From a checkpoint of a small transformer trained on Wikipedia.
Size: width 192, 3.54M parameters.
Architecture: rotary positions, biases on query, key and value, tied embeddings, attention and MLP in parallel.
Training: a variant of Adam for these matrices, 146M tokens.
MLP neurons of a small language model. Each row is named by its layer, matrix (gate and up: input weights) and neuron, and shows model dimensions 64-191. Each number is 128 + 24 x the weight over its row's rms, rounded and kept within 0 to 255. A neuron's up and down rows have the sign that makes its largest values positive.
After each neuron's rows, "fires after" lists the tokens most often just before its 100 highest values on Wikipedia text that the model never trained on.

L5.gate132 [148 113 100 187 176  91  87 162 137 113 108 110 113 138 139  81  96 156 144 108 107 125 166 125 148 127 137 114 122 133 147 114 120 108  96  65 101 126 149 149 115 125 110 140  96 120 111 138 117 120  95 115  71 105 143 132 115 106 106 117 121  65 150 151 169 130  95 127 118  94 129 167 160  87 123 120 138  82 156 138 158 110 105 182 134 101 166 137 136 139 157 144 118 129 139 134 152 122 180  96 116 156 147 114 135 105  77 149 129 137 124 146 100 127 163 135  91 119 147 119 119 120  88 133 143 156 156 108]
L5.up132 [127 113 146 141 158 179 112 125 111 112  89 135 114 127 133 124  92 157 115 104 134  74 146 157 150 104 152  86 152 107 148 120 134 118 126  93 146 114 121 109 153 165 139 110 164 137  88 131 169 130 115  93 136 133  95  87 129 151 151 143 138 152 130 139 121 158 132 159 124 149 126 142 129  75 133 155 119 162 165 140  86  91 134 142 161 149 173 122 153 156 119 117 121 130 128 135 191  67 135 130 126 136 119 113 128 141 157  45 141 129 130 159 125 102 110 138 146 121 156 118 132 115 138 145 118 136 150  90]
fires after: "ol", "i", " c", " n", "c"

L6.gate78 [ 78 118 117 108 147 142 118 168 143 117 168 128 134 124 131 134  97 117 124 144 110 110 128 162 110 104 122  68 122 146 148 131 152  87 136  98 110 113 140 137 130 143 147 134 124 209  70 166 128 123 129 121 113 122 173 117  88 130 185  77 142 112 115 105 169 115  90 135  92  94 138 121 124 111 149 104 125 144  91  95 147 149 132 139 113 139 140 147  92 149 155 131 149 113 106 129 135 148 102 153 128  95 126 117 172 178  97 113 131 119 144 150 129 150 138 107 154 172 160 127 137 120 110 138 139 104 176 116]
L6.up78 [168 174 127 121 108  84 123 106  88 131 111  89 142 199 142 102 167 148 133 153 101  92 118 129 104  87 162 133 141 155 106 151 119  98 132  93 164  73 145 155 148 123 165 143 123 116 125 149 121 119 116 121 105 135 130 152 105 116 132 110 147 125 125 108 135 125 128 131 125 129  89 164 146 147 104 113 143  87 176 106 133 137 135 127 132  79 108 127 103 130 112 115 136 139 147 139 172 107 135 157 165 134 155 135  97 142 122  64 123  90 136 137 128 173 131 146 168 152 136 144 162  92 102 146 146 138 155 120]
fires after: "p", "i", "o", "pp", "ri", "x"

L5.gate282 [135 104 145 181 131 159 116 126 151 129 120 169  91  97 122 140  82 138 118 149 138 153 116 167 105 102 103 114 128 165 138 103  78 120 138  63 107 121 141 118 130 159 111 156 159  91 163 135 113 133 147 108 145 148 134 120 118 150 114  91 122 160 132 112  84 158 119 136 113 125 125 136 137 151 112 125 141 143 145 132 111 133 143 141 103 125 152  84 164  99 154 105 158 102 114 108 107  95 176 122 142 183 107 109 114 137 138 156 156  83 131 149 110 106 179 136 136 132 159 142 186 120 133 141 117 135 132  75]
L5.up282 [120 109 114 139 143  90 126  86 143 130 103 143 111 130 157 114 145 146 117  98 145 172 117 114 122 127 116 147 135 121 114 154 131 118 135 105 128 139 116 135 126 134 137 172 134 116 115 124 128 142  76 128 158 145 128 118  72 139 122 115 147 146 132 190 146 104 108 100 142 184 141 181 124 125  94 131 148 131  87 107 116  93 105 120  92 100 104 106 123 131 125 179 141 125 137 110  88 144 162 146 150 155 104 141 143  94 157 109 147 102 143 122 122 123 125  99 150 169 140 128 129 109 147 113 119 135  99 140]
fires after: " N", " s", " A", "\n\n", " l", " \""

L6.gate9 [131 124 103 134 123 165 119 142 142 163 130 149 164 104 134 138 142 146  95 133 160 166 122 139 136  72 104 134 107 122 105 106 138 104  97 124  83 145 126 126 110 162 117 118 153 139 109 180 137 145 143 123 152 137 125 125 140 150 145 142 148 117 161 158 118 144 148 106 127 121 103 140  90 100 146 138  99  80 101 145 115 168 113 137 113 122 149 134 132  92 153 140 178 114 153 126 133 133  92 155 161 135 151 141 125 118 122 122 173 127 159 116 144 143 106 123 117 107 108 132 161 123 155  84 165 134 125 155]
L6.up9 [119 113  94 143 116 175 123 138 110 188 146 119 170 136 112 166 144 152 116 146 136 208 161 138 145 106 137 125 129 122 137 111 147 109 141 125  91 137 135 107 128 137 143 146  87 146  97 174  95 146 152 131  97 134 150  89 134 167 156 126 132 135 159 156 158 132  92 128  85 128 135 115 109 131 122  94 101  98 150  73 109 158 161 142  95 133 143 172 130 126 140 116 131 147 171 148 123 145 102 133 137 136 119 108 158 127 115 145 106 112 122 144 137 153 159  98 102 123 168 138 162 110 120 128 147 133 151  92]
fires after: " ", " A", "n", "5", "ff"

L6.gate164 [118 128 155 137 193 111  59 157 143 103 107 136 124 119 116 128 109 158  96 137 156 153 144 121  86 153 124 111 108 148 141 112 113 121 144 138 133 169 136 101 115 138 136 154 135 144 122 129 137 123 139 159  93 163 140  91 128 117 120 107 151  84 126 106 153 107 115 132 115  99  90 166 150 127 134  96 134 120 113 131 123 136 117 153 115  97 116 116 109 141 115  86 166 106 120 105 106 126 172 142 134 176 130  65 157 170  93 131 135 152 141 127 109 183 172 106 134 135  80 118 146 187 135 107 104 124 108 151]
L6.up164 [118 117 147 138 147  82 110 150 153 135 117 121 135 127 110 110 160 112  61 134 133 134 119 113 115 152 118 147 117 101 141  93 137 131 175 130 115 138 114 106 105 136 122 140 122  92 113  84 113 135 148 150 107 131  90 107 155 147 118 103 169  98 126 105 141 168 134 109 153 164  88 175  88 104 180 107 124 127 144 147 153 132 125 170 173  69  99 136 106 155 135 115 153 135 163 116 164  93 170 138 135 145  90  90 101 163 115 109 157 156 128 177 140 168 142 148 150 126 101  98 106  97 135 119 104 137 139 103]
fires after: " m", " M", "or", "ou", "an"

L5.gate104 [118 111 109 118 117 114  99 140  99 174  96 123 154  96 123 137 103 107 170 160 107 126 164 141 123 123  52  79  70 123 122 115 126  69 119 150 111 112 104  92 139 114 135 146 136 166 121  96 111 123 183 138 135 146 151 146  91 114 132 107 101 128 155 154 108 121 102 143  98 100 136 150 108 160 111 115 161 129 108 139 148 157 132 121 127 113 139 132 162 134 130 167 123 106  94 151 115 105 154 135 150 121 141 169 150 148 100 141 106 157 156 163 101 115 118 129 135 156 113 123 105 129  97 108 140 146 116 142]
L5.up104 [143 113 115 126 161 121 138 104 117 177 125 133 127 139 134 112 111 163 141 101 128 111 154 110 147 143 103 123 141 155 114 112 116 114 122 121 107 135 115 134 107 122 106 105 104 101 133 119 138 106 119  66 123 118 180 108 109 111 107 124 120 127 119 185 115 138 106 153 177 149 103 149 127 132 118 135  95 111 147 130 164 170 153 103 118 107 128  96 158 105 116 168 133 135 129 144 152 113  87 130 125  95 140 165 149 128 118 183  94 137 123 108 117 100 135 114  88 126 101 146 110 118 111 121 162 125  91 181]
fires after: " m", "f", "i", " M", "se", "re"

L5.gate323 [ 83 144 146  96 136 114  67 164 157 116 141 121 145 128 128  86  77 131  63 112 148 159 170 171 167 123 120 136 125 106 128 125 125 142 126 146  79 137 135  99 108 114 157 130  94 156 129  86 109 101 131 126 111 134 137  80 128 112 125 129 144 104 101 159 141 156 151 109 152 103  97 131 162 133  98 101 112 100 146 113 120 134 116 146 117 104 114 102 108 130 107 118 131 136 110 124 117 125 146 114 126 136 100 117 153 131 116 149 120 138 123  86 142 142 141  98  85 146 154  94  99 163 128 131 131 154 105  84]
L5.up323 [134 175 159 107 138  82 130 142 153 151 138 156  90 147 136 105 121 137 103 169 150 122 114 115 175  84 148 155 160 141 120 123 131 128 172 141 151 128 121 116 142  97 162 142  92 126 136  99 128  90 115 114 107 146 127 123 115 119  82 152 147 131 100  98 146  96 167  82 148 126 109 156 158 101  90 124 122 127 158 138  75  86 123 159 135 133 134 143 119 174 139 101  66 137 142 112  88 146 107  97 118 128  64 101 149 146  96 114 126 135 162 129 127 110 146 143 167 105 162 109 108 118  80  93 149 185 124 114]
fires after: " m", " M", "u", "m"

L5.gate121 [130 126  84 136 101  88 124 128 119 187 108  48 102 103 129 135  72 148 101 142 168  87 171 132  92 131 131 135 121 117 139 134 136 151 117 134 143 116 153 114 144 144 116 147 129 129  91 153 140  99 166 168  87 105 107 110  88 111  88 133 135 118 171 129 153 130 114  95 157 149 157 127 155 141 108 132  69 152 145 166 143 122 114 131 101 145 154 113 132 115 151 136 134 124 131 121 118 128 168 149 131 135 114 126 172 151 115 128 106 119 113 157 130 150 158 134 133 108  99 104 112 136 132 107 125  95 140 125]
L5.up121 [123  73  80 141 116 107 121 123 131 171  97  59 111 123 132 112 135 159 144 159 190 137 130  93 165 149 138 174 114 127 155  99 115 157 124 110 123 134 123  85 148 122 144 130 149 115 141 122 127 167 148 153 138 124 126  92  94 108  98 125 144  94 103 131 135 133 185 119 158 146 133 131 130  92 136 127 122 138 167 145 143 136 109 141 148 103 142 135 129 136  76 126 153 164 145 131 181 140 147 127 124 100 133 140 133 145 124 125 126 173 115 181 152 159 109 147 122 109  99 112 117  99 114  85 147  92 151  85]
fires after: "ou", "or", " J", " he"

L5.gate267 [115 125 150  97 148 110  96 138 125 144 192 169 133 113 116 163 118 131 146 124 115 141 135 141  85  86 132 102 117 143 146 141 126 150 121 120 158 151 162 144 141  85 142 123 114 107 137 146 115 162 145 142 128 153 145 109 168 125 113 125 144 110 136 176 124 150  64  98 140 171 133 130 110 160 151  89 109  99  77 164 129 148 149 129 121 120 124 111 157 150  95  72 104 146  90 112 148  73 132 124 167 119 136 106  97 158 101 116 157 119 121 139 116 154 132 115 146 143 132  94 160  90 170 121 147 117  96 139]
L5.up267 [138  99 118 113 127  88  92 129 160 132 174 124 126 110 142 134 166 154 134 121  59  99 152 139 132  82 126 105 118 154  94 158 148 107  67 109 181 176 168 151 119 120 184  87 151 132 115 144 101 163 134 117 114 134 139 115 141 166 144 132 150 137 131 147 126 165  86 106 170 136 157 124 129 115 132  80 113 100 101 159 107 150 113 145 135 116 111 112 142 138  96 116 101 143 145 105 136  97 155 121 129  78 144 132 111 105 116 136 136 135 118  83 131 136 107 139 113 144 150  94 157 107 125 125 121 122 154  77]
fires after: " ", "–", "our", " (", "ill", " T"

L5.gate346 [131 140  80 100 113 140  97 143 140 140 136 115 108 149 147 112 122  74 119 109 131 110 136 151 129 118 131 121  93 182 113 111 135 141 111 166 103 139 110 113 127 125 129 111 140 168 127  89  96 138 132 112  95 112 159 119 134 124 177  74 154 119 125 128 127 138 152 137 109  91  93 143 131 137 119  80 129 155 121  92 108 133 164 147 155  99 117 123 101 160 130 134 102 125 149 141  88 127 138 140 119  87 150  57 118 127 110  93 118 135 117 138 107 182  99 126 129 137 181 116 147 143  94 134 134 147 120 118]
L5.up346 [153 142 144  96 131 107 117  92 139 170 137 109 114 130  92 131 105  95 142  92 169 113 110 104 127 155 127 149 143 105 112  98  87 168 111 108 123  90 123 135 138 121 141 144 113 157 131 118 113 129 158 103 104 155  82 128 111 109 110 150 136 122 147 151 114 135 115 117 129 173 133 125 161 176  98  65 109 117 132 140 141 159 100 114 107 147 153 109 149 121 169 135 145 147 106 113 154 133 114 100 128 118 156 161 130  93 157 133 157 123 111 122 128 119 128 118 118  99 136 105  83 112 192 151 144 122  96 115]
fires after: " m", "m", " M", "h", " f", " p"

L5.gate477 [113 139 140 148 154 134 109 141 112 168 170 152 165  71 133 153 116  85 109  92 117 144 156 147 109 130 140  82 132  91 114 158 130 127 143 109 111 119 117 145 132 173 152 147 119 127 139 144 129 109 110  86 113 116 169 105  89 106 136 133 145 128  87 128 145 155 106 107 101 139 137 104  82 177 119 128 135 159  57 161  87 114 168 155 100 117 148 151 119 110 113 101 100  92 129 150 155 136 147 116 131 139 108 107 171  93 154  94 153 115 148 151 106 131 121 135 174 119 118 127 119 149 135  93 146 112 148 135]
L5.up477 [110 163 141 132 164 101 137 118 118 126 125 170 125 124 107 152 164 148 100  86  75 119 138 123 149 132 113 128  99 137 163 107 144 101 121 160 130 124 122 102 129 176 179 124 160 115  95 171 125 137 121 123 138 171 136 111 121 130 135 124 142 108 174 142  86 179 108 150 169 158 130 128  97 144 132 116 149 145 103 137 143 127 129  62 135  72 109 153  93  97 142 115 136 133 117  88 151 103 114 109 168 119 157 120 119 146 103 114 125 167 155 130 162 113 172 134 112 179 144 122  86 133 132  91 132  77 123 148]
fires after: " ", " (", "ep", "-", "+"

L5.gate202 [117  88 123 129 158 112  86  96 189 196  78  87 101 102 132 149 148 125 124 129 118 146 155 141 114  78  97 133 148 132 127 162 123 110 137 109 101 132 117 113 106 140 138 154 118 184  75 146 140 121 143 139 142 109 165 117 107 116 112 113 118 152 175 121 128 120 120 118  98 125 133 112 134 138 121 132 115 157  78 124 116 112 140 169 152 170 157 129 144  94 113 152  85 141 108 154 133  95 153 137 107 105  96 128 115 109 132 142 138 146 148 153 140 121 126  94 112 124 127 141 101 130 151 105  93 125  98 106]
L5.up202 [141 129 109 118 141  93 125 114 143 140 110 122 149 114 130 119 116 112  83  98 156 138 129 139 100 137 111 118 134 106 120 152 116 145 179  89 110 138 122 124 110 133 168 155 122 142  81 118 153 129 152 126 125 120 124 126 125 100 136  88 155 126 133  81 112 117 114  85 112 117  90 113 154 124 161 117 141 146  98 128  95 106 118 138 105 186 167 135 134 136 128 123 117 156  78 124 121 158 162 127  84 112 129 159 117 135 155 127 172 183 179 160 159 175  99 127 167 116 148  92 165 139 170 101 171 129 141 106]
fires after: "ou", "7", "2", "1", "5", "0"

L7.gate342 [124 113 139 106 179 136  91 102  95 133 116 112 130 120 147 145 167 120 140  82 100 129 121 179  74  62 152  99 118 175 107 117 107 127 107 138 119 102 174 149  98 110 119 130 182 131 112  85 150 117 152 106 107 116 169 146 114 152 113 132 156 123 143 152 139 108 124 126  81 115 133 133  94 129 136 115  89 154  92 163 146 117 128 107 111 106 116 104  96 137 136 117 138  92 143 130 144 105 149 152  96 147 154 129 175 143 123 133 125 119  80 118 132 161  93 121 172 164 138 141 148 131 145 120  84 121  96 120]
L7.up342 [132  92 141 101 134 141 112 127 121 124 118 120 147 114 140 146 137 168 141 122 104 142 141 152  96  77 100 114 100 170 108 115 120 112 115 150  90  86 114 103 106 140 175 137 148 145 144 163 121 169 149  84 139 110 131 135 107 178 128  85 139 135 142 151 115 140 180 102  98 130 139 145 115 151 103  98 113 116  84 151 116 130 125  99 137  99  86 107  88 120 121 145 126 117 135 135 188  80 127 138 107 130 146 118 176 125 153 150 109 127  99  70 126 123  79 117 151 160 131 120 124 134 140 121  90  96  99 169]
fires after: " ", " (", " |", "-", "c"

L7.gate409 [109 143 137 101 179 143  88 131 154 126  94 127 126 117 168 151 133 141 119 122 171 147 154 127 140 116 156 134 115 137 113 117  96 127  81 131 152 143 140 145 127 154 109 153 137 162 108 117 123 130  69 183 115 130 139 119 154 114 131 120 153 139 149 125 147  98  82 132 150  72 128 134 141 104 100 118 154 151 108 160 164 126 110 156 152  92 159  86  98 106 142 131 150 143 101 108 155  80 160  74 135 132 127 130  71 131 100 141  87 125 110 135 137 168 127  80 122 120 130  85 137 153 132 143 152 124 120 116]
L7.up409 [117 125 170 108 148 155 124  98 126 112 119 180 135 126 120 129 128 109 117 133  91 147 108 172 115 203 139 112 129 123 107  94 157  98 131  78 148 117 117 122 171 166 120 131 141 119 150 149  99 101 126 137 111 128  77  86 119 152 145 147 142 120 175 140 113 135 112 143 121 159 106 164 101  99 135 104 159 117 121 128 117  97 112 110 170 145 136 115 140 142 162 128 131 108 168 149 131 108 142 144 151 139 117 144 160 187 115 154 127 133 185 170 117 160 175 122 159 141  89 130 137 119  96 137 139 154 165 126]
fires after: "am", " m", " M", "|", " ", " ch"

L5.gate88 [119  94 147 153 166 154 112 128 138 153 149 190 156 142 138 102 136  92 125 145 135 121 167 151 135 119 143 100 111 125 127 114 140 150 116 114 113 144 167 158 111 145  73 124  95 115 122 143 104 123 120 134 115 129 123 149  66 135 126 103 135 120 145 146 148 111  68  92 168 118 125 128 126 105 107 160 125 142  99 114 170 126 123 119 110 121 161  99 123 149 184 143 107 103 132 140 132 149 140 144 160 163 146 105 100 114 117 175 115  94 103  88 112 163 150 132 161 149 105 123 139 177 129 107 147 134 124 150]
L5.up88 [144 136 139  94 156 125 112 172 139 124 124 154 109 187 126 122 137 122  79 124 160 139 130 107 139 150 116  94 114 142 139 192 124 137 130 123 141 129 108 127 111 121 104 147  52 151 111 156 168 116 114 169 149 116 110 142 114 107 116  90 135  84 126 122 122  78  95  99 135  91 129 116 140  98 106 118 108 167 101 114  76 123 146 129  85 183 123  92 131 148 122 111  98 137 144 123  67  92 141 113  94 107 106 124 134  84 141 110 129 142 150 139  86 119 166 136 168 141 138  89 155 139 145 151 139 134 131 115]
fires after: " V", " N", " U", "uc", "or", "o"

L6.gate38 [100 100 155 137 122 168 117 140  76 138 102 137 120 137 117 102 114 101 120 138 133 132 118 143 126  83  93 125 105 121 136 104 143 109 101 175 105 101 137 122 168 133 141 132 101 183 134 102  78 166 167 150 102  80  93 110 110 133 108 109 133 130 126 141 118 123 138 137 146 130  99 154 122 112 155 102 136 131 127  95 162 144 104 112 151 101 130  86 153 151 125 137 142 129  85 141 119 157 133 175 147 152 126  97 129 143  81 174 134 122 129 139 153 133 154 102 120 173 106 117 139 117 125 197 161 130 119 138]
L6.up38 [118 160 117 145 113 110 134 117 130 144 148 167  93 158  98 146 130 159 117 102 131  80 123 131  74 107 153 171 147 137 125 144 145 128  93 106 193 126 142  76 109 143 120 164 125 171 149 167 137 137 145 150 115 129 132  95 111 109  92 163 138 111 152 150  97 153 119 150 151 164 137 133 174 176  64 144 124  87 127 126 172 102  91 156 135 123 113 140  98 143 127 134 100 172 102 118 112 121 140 109 112 145  99  71 133 181 123 165 117 102 136 131 132 178 161 140 173  91 117  85 100 136 146 180  79 111 136 110]
fires after: " M", "an", "ag", "in", " K", " m"

L6.gate139 [ 83 119 103 148 108 141 109 161 110 148 132 114 160 116 110 118 155 124 118 151 189 171 172 166  97 131 134  95 109 145 155 124 127 101 107 135 109 152 144  94 133 146 127 125 170 119 121  98 123 162 136 140 140 125 153 129 111 115 106 112 131 112 112 188 153 162 149 104 104 148  85 165  96 184 142 126 147 124 116  77 134 142 133 137 159  89 121 117 110 130  75 112 145 122  54 143  79 128 153 148 139  74 114 140 113 130 107 157 174 140  95 144 123 150 149 130 146 148  73 142 135 117 112 124 124  99  82 137]
L6.up139 [115 115 132 154 155 116 147 170  94 131 116 141 126 127 134 126 146 150 120 160 144 180  99 130 122  77 111 140 157 112 132 159 100  85 162 141  82  80 124 163  91 142 111 132 115 152 102 145 156 108 114 138 149 122  94 137 128 121 127 120 129 111 107 152  89 135 119 116 116 132 119  72 146  82 137 127 178 111 101  88  99 136 125 131 139 142 139 143 106 123  75 111 172 102 122 136  86 117 118 161 179 129 165 143 139 144 129 158 109 124 119 132 130 105 108 169 147 104 153 148 129 155 118 169 147 120 158 175]
fires after: "m", " s", " S", " M", " m", "c"

L5.gate82 [126 147 159 135 142 183 115 111 114  82 150 144 136 111 149 111 153 135 157 138 128 119 101 141 129 125 166 135 126  77 130  89 129 117 112 117 130 133 144 106 103 157 108 132 155 123 126 120 159 106 101 152 104  45 137 131 123  91 108 144 112 151 139 151 146  66  69 143 147  91 175 157 117 115  90 139  96 160 105 139 122 160  96 137 155 104 145 132 134 163 151 130 144  73 133 132 141 143 120 130  98 151 103 131 118 146 116 174 147 126 117 140 149 132 112 149 171 132 142  92 144 123  50 119 108  88 148 147]
L5.up82 [130 115 128 111 112 131 123 170 135 125 176 164 154 131 162 166 110 160 141 117 151 157 118 137 134 139 101 143  97 125 197 146 137 115 145  90 128 132 127 100  98 106  77 127 104 147 116 129  99 103  92 157 112 172 106 101 145 118 176 100 179 156 106 141 102 108 123  79 144  97 128 118 125 132 134 122 131 101 130 130 100 125 134 116 149 135 166 103 156 132 143 113 108 117 123 121 110 116 102 119 107 134 123 146 130 172 107 144  91 134 101  97 167 131 135 129 114  93 132  81 189 120 136 165 107 122 163  80]
fires after: " U", "or", " V", "c", "U", " C"

L7.gate288 [123 135 170 136 155 109 103 107 109 119 143 121 149 117 117  86 139 145  97  99 143 137 137 173  98 143  98 104 108 150 135 137 127 123 135 131 140  79 146 116 155 185 104 138 102 145 138 132  93 150 135 176 119 108 131 119 144 142 102  92 124 127 128 143 188 153 132 119 144 123 119 180 136 145 113 105 130 103 115  70 103 138 117 162 143 127 137 134 115 162 145 120 151 130  76  96 136 125 210 109 181 109 117 135 123 124 113 102 177 105 159 128 115 130 160 130 140 160 130  87 132 149 107 158 123 142 102 122]
L7.up288 [143 107 143 142 133 146 103 124 121  98 123 114 138 108 122 115  96 144 165 126 151 128 151 144 134 114 132 105  86 114 151 148 116 151 119 104  80 110 161 133 191 141 153 138 110  93 131 127 168 158 123 174 148 117 131 177 124 135  92 148 135 115 144 102 115 137  78 158 127 159 114 157 151 160 137 122 133 104 113 115 107 118 166 172 108 106 187 110 161 119 126  85 146 110  92 142 184 138 175 128 129 118 129 142 146 146 122 102 145 121 143 183 131 131 123 113 121 155 112 144 151 119 159 142 169 178 183  78]
fires after: " m", "p", "m", "um", " c", " M"

L5.gate148 [129 136 106 122  99  97 115 187 144 126 135 155 168 110 132 118 109 171 119 107 134 168 158 113 123 114 117 152 144 124 138 129 139  95 126  89 151  93 117 122  93 140 144 154 114 101 119 133 128 124 132 143 154 160 170 163 109 130 134  96 146 138 117 104 196  93 118 148 127 104 121 104 130 122  99 138 107 138 126  93 160 122 107 178  86 155 184 112 137 128 182  84 126 113 109 149 171 141 160 127 110 147 127 123 147 143 151 183 117 129 126 133  89 150 142 127 157 145 125 128 147 105  77 144 130 122 169 138]
L5.up148 [124 115 105 126 163 142 125 118 123 126 123 106 133 117 138 124  93 119 143 116 125  90 104 144 139 111 136 101 173 139 162 112 164 115 165 107 124 132 164 156 167  89 177 142 142 115 123 122 140 161 136 136 162 118 132 119 110 207 121  47 125 120 169 100 155  97 150 137 149 157 151 110 109  99 153 134 133 139 118 102 111 126 128 160 162 142 147 156 175 105 125 110 141 116 152 146 112 107 125 110 179 136 151 134  91 118 148  94 155 149 156 138 134 109 124 113 144 132 112 130 178  96 107 141 129 127 123 111]
fires after: "ri", "ou", "he", "ol", "e", "i"

L7.gate451 [115 122 160  83 180 161  95 178 148 163 120 151 129 127 130 143 116 111 128 128 130 120 150 164 125 154 143  61 118 105 152 134  97 164 153 150  76 112 105 132 117 126 113 128 123 112  91 124 125  90 157 115  92 128 150 148 146 114 118 129 138 124 104 140 134 117  90  94  96  98 117 127 120 121 111  89  92 196 135 123 112 103 127 118 137 147 158 129 112 144 165 157 116  89 146 146  88 109 143 100 130 109 118 109 147 139 118 105 119 183  94 103 169 161 125  96 147 145 145 103 164 165 111 119 114 136 114 139]
L7.up451 [122 128 158 139 153 173 129 162 109 115 122 144 101 115 154 126 161 136 127 157 135 145 110 105 139 129 117 103 141 153 160 123 163 148 135 116 149  99 125 142  71 100 161 145 107 128 152 135 126  82 117  95 123  99  96 167 133 127 128 123 155 116 118 172 129 102 143 125  82 153 156 151 120  90 106 128 170  99  87 113  99  91 138 102 114 102  88 152 122 142 186 152 117 118 168  97 103 118 176 130 122 154 142 133 114 169 119  99 136 123 176 143  99 111 137 119 128 131 131 150 131 154 153 143  90 143 100 156]
fires after: " ", " J", "1", " was", "0"

L6.gate436 [133 134 152 125 191  90 128 134 149 127 104  98  83  96 145 131 134 120 149 100  90 147 116 178 111 127 132  88 143 114 105 120 152 103 107  97  98 164 109 105  94 131 156 158 135 178  92 144 144 122 175  96 136 132 127 104 125 163 154 111 135 145 176 145 105 136  99  77 133  96 120 109 121 124 128 101 132 117  74 159 124 137 131 114 116 140 156 148 157 138 143 143 164 107 110 124 112 107 115 128 113 116 157 103 129 122 145 113 137 137 122 124 171 136 119 134 131 125 119 154 117 122 115 100 128 118 147 119]
L6.up436 [155 135 141 145 104 127 145 115 139 134 117 137 161 115 101 143 156 130 132  88 124 133 126 129 148 128  80 106 146 108 164 139 155 143 142 115 129 165 145 147 170 135 160 154 110 140 104 170 161  82  95 141 134  98 172 174 135  81 136 108 172 129 141 127 108 103 120 132  81 127 158 148 144 110 117 124 118 113  99 150 103 144 130 157 140 132 160 173 165 144 140  96 114 139  72 103 150 137 130 154 107 138 145 166 137  99 129  83 133  98  72 153 136 179 108 139 154 116 128 122 126 134 141 174 130 129 117 144]
fires after: "ou", "or", "0", "5", "n", " a"

L5.gate445 [124 114 133 109 113 107 111 128 130 107 131 125 130 114  80 135 139 108 105 147 111 165 126 133 120  93  84  88 128 154 139 116  98  99 126 141 127 110 127 103 125 118 142 146 140 160 128 113  90 132 141 151 137 110 194 127 112 145 122  91 115 145 134 118 139 172 142  85 117 127 104 151 135 155 102  94 126 175 132 115 131 113 141 110 168 127 125 105 135 145 123 134 140 103  52 162  98  97 184 155 146  78 105 138 119  91 115 164 131 128  98 162 121 116 143 116 112 152 126  95 142 121 141 113 124 155  75 102]
L5.up445 [120 130 136 140 160 137 127 120 108  97 120 169 144 129 121 163 124 105 150 112 101 135 128 122  90 126 106  94 156 113 117 137 132 100 140 119 122 104 133  99 119  93 101 107  77 137 115 108 119 124 148 166 131 135 153 156 148 180 130  97 138 135 151 100 132 158 141 178  78 132 116 105 133 170 118 131 136 106 148 129 135 110 126 150 152 131 131 157 130 134 170 128 103 112 112 153  99  97 160  86 169 136 160 130 153 118 113 121 140 115 121 150 118  72 154 111  96 118  90 151  95 121 160 131 122 135  96 127]
fires after: " m", "m", "T", "M", " M", "p"

L5.gate235 [113 140 158 105 126 171 116 100 142 119 135 136 117 130 144 125 112 148 113 118 123 111 113 110 140 134 126 123  96 134 151 104 144 127 148  71 189 169 137 143  87 135  82 140 131 161 157 145 121 122 139 158 123 158 151 157 114 126 127 120 138 112 153 144 110 105  98 117 155 105 162 124 140  71 134 138  90 173 150 164 152 160 120 144  55 113 148 138 130 129 125  86 138 110 163 145 133 168 100 167 141 169 122 130 142 168 118 129  62 143 147 100 107 133  95 108 131 140 137 123 129 146 114 155 152 111 115 139]
L5.up235 [129 190 123 108 129 176 126 119 115 155 120 129 127 126 127  99 132 136  88 120 121 162 140 154 125 165 169 145 126 117  79 112 153 138 121 118 115 121 153 124  73 169 120 161 124 139 144 153  90 110  87 118 105 127 106 134 108 111 143 113 175  95 150 141 122 153 114 157 105 104 163 152 110 104 131  86 103 158 164 111 151 143 141 103 147 131  86 109 150 121 132  85 110 118 125 107 155 127 137 159 142 165 141 145 143 119 137 161 113 138 155 150  94 141 147 171 141  74 143 137 169 132 114 101 107 156 132 105]
fires after: "o", " V", "e", " G", "b", "t"

L7.gate441 [ 81 110 134 117 151 120 118 137  97 139 120 117 131 113 145 162 135 104 120 164 160 143 125 165 130 101 114 105 138 182  92 164 144 153 130 155 114 130 126 127 168 165 162 112 140 118  86 177 122 100 157 119 149 117 161 130  66 109 136 153  99 120 117 149 132 117 115 127 160 121 124 149 112 169 127  82  76 136 119 171 109 136 122  82 162 128  92 145 125 150 113 108 115  94 151 112 124 145 146 132 139 151 149 145 119 113 119 132 140 120  67 142 113 148 128 132 137 166 135  75 152 134 120 114 150 138 108 151]
L7.up441 [ 95 145 108 171 119 169 113  96 135 110  60 159 127 162 140 121 124 144 193 116 154 108 138 131 112 104 112 149 101 127 101 115 105 139 160 122 139 124 146 123  99  92 130 151 124 181 139 108  79 108 176  88 144 141 128  92  74 157 159 149 120 127 147 138 108 119 125 150  67 130  86 158 127  99 101 129  73 133 130 141 133 104 146 110 120 130 123 179  85 106 135 144 124  88 153 133  94 129 150 156 146 128 141 113 102 128 153 127 105 162 118 158 109 102 180 131  86 104 142 135 138 119 113 136 103 104  89 139]
fires after: " ", "–", "1", "2", "F"